Weights of a small transformer language model.
Training: 153M tokens, 9314 steps.
MLP neurons of a small language model. Each row is named by its layer, matrix (down: output weights) and neuron, and shows model dimensions 32-127. Each number is 500 + 50 x the weight over its row's rms, rounded and kept within 0 to 999. Numbers have three digits each. A neuron's up and down rows have the sign that makes its largest values positive.
After each neuron's rows, "fires before" lists the tokens most often just after its 100 highest values on Wikipedia text that the model never trained on. A number after a token or word is its count.

L2.down635:450497537619454541472484438521563520515460524462621524553457534441423505497535547500499567459464462487542566484442606546557484548624502412546479457536523519509548536465465548476544420535453468485549495515430501481596546524488641460545522518487492553446457490557491543569427454452583582562
fires before: "- " 25, "In " 9, "by" 8, "===" 5, "B" 4

L2.down273:550475521531563554516477572538542574497506471491503442445436505527420516526538498545560473448541491594556512479467536462493423494440466644553503564464515537493474441547525546507546494509427441527481510527517484500462473514496503499505512444471606452429558373412470502498501496446472446442
fires before: "fic" 16, "il " 12, "em" 9, "any " 7, "t" 6, "il" 5

L2.down424:517445525572529492484541572575457509505474518486580492461477469590489548500460550534430482517522450509477556488597464565495577444512514492491514492483535428520490512433508501478506655523536531479496421512541448587594535527533529446411458549460562483674517473479553472502418492523536462533
fires before: "c" 14, "ish " 9, "many " 9, "ce " 7, "ce" 7, "man" 6

L2.down384:532541564603424447584510394560473572448525499485440558482576521542504538550586542397575509551515465518493509471575463462520539489511426439446417546581474445548636492474508517560509546549466437484465540500486497553474502435437552413552569435454433431568490460424463474515476446491492532525
fires before: "fic" 16, "ret" 11, "u" 8, "tor " 7, "um" 5, "ond " 5

L12.down375:497503482472453527546493467449570535518501477436559404535535564540548467491587552473432454507461513553586510520451532434550453498463492459502500592502499444500501463501515446543621527499507487482566485432538490441458434521530405537454562520534493553493409506534423490481489436627379519504
fires before: "al " 18, "ed " 13, "als " 9, "al" 6, "ing " 6

L2.down18:511564621477544513453516456582499514509576458555506441479568413505590527456497490530472432544469444518440537482594528472396531529545450553479499616498529541434620542475664473566536577480457493495521640501436455545473471432573586480582502446524498503500485489516541549473521565480506513467
fires before: "an " 23, "an" 19, "itary " 4, "y " 4

L5.down17:492519597555457597467540530465474460608486470521475487434528535404570511510523443424475407467469576463468429474539493423506527478526488539436511442561538537532522508437553484526459466538460445528537500450417422550561532506452542510437566442482499636453500492525577488455585468553474402500
fires before: "| " 51, "|" 26

L12.down156:484405398487523545540495456498466576538484457516572462508551525444547523496519508443507497486436438568544491468453433606510556416438561434442535532600512476491490555484487500507510521523499535462439429447486559429632467536669481498435505431460480539507539476518613451435447513446495496599
fires before: "ia" 37, "ia " 33, "ian " 4, "ian" 4, "ley" 4

L12.down281:428562480493508482595476534501474487513488517443513391557558475533513542559399437505593470488434484559521481423540541480571407500561498536510574545522534422462486499560479525493519557467455407467544469565520461415522488470634445511444495559577539451453560468467439543523465555443561538496
fires before: "al" 14, "als " 13, "otes " 9, "als" 5, "ate " 5, "ess " 5

L9.down71:446461612513545588507438551585447527429465565556498596528534433472456451500451557534503497580528477451449567604472522534406482507510505477469507487428517488559567464456466534534518523575594454446548523491416479546583591456491517538547435575523533477545467453465431458470500553486567480522
fires before: "ion" 28, "ion " 11, "y " 7, "en" 5, "or" 4, "ew " 4

L3.down151:489450548533500465462487525501544499536494480382417501423501493613466518552389550566505570506554486575521533424587510545496573441441562486462490568435476508477581457446422434458470585523545566470476487452416507537452466545468500417472601425535470474526469470481458452527545523434447533487
fires before: "leg" 18, "lege " 15, "or" 8, "on" 8, "um" 5, "omb" 5

L11.down289:514430471529475493484539529419547471520536474495559702497427499458515555549396642559467463539509503464470440443497563538556579435493524432509475554568487454484475511513476501569529496469459497499510424496473510513458447497580602452480511434565488574501415516514493565457556599551636492532
fires before: "- " 27, "= " 26, "ah" 7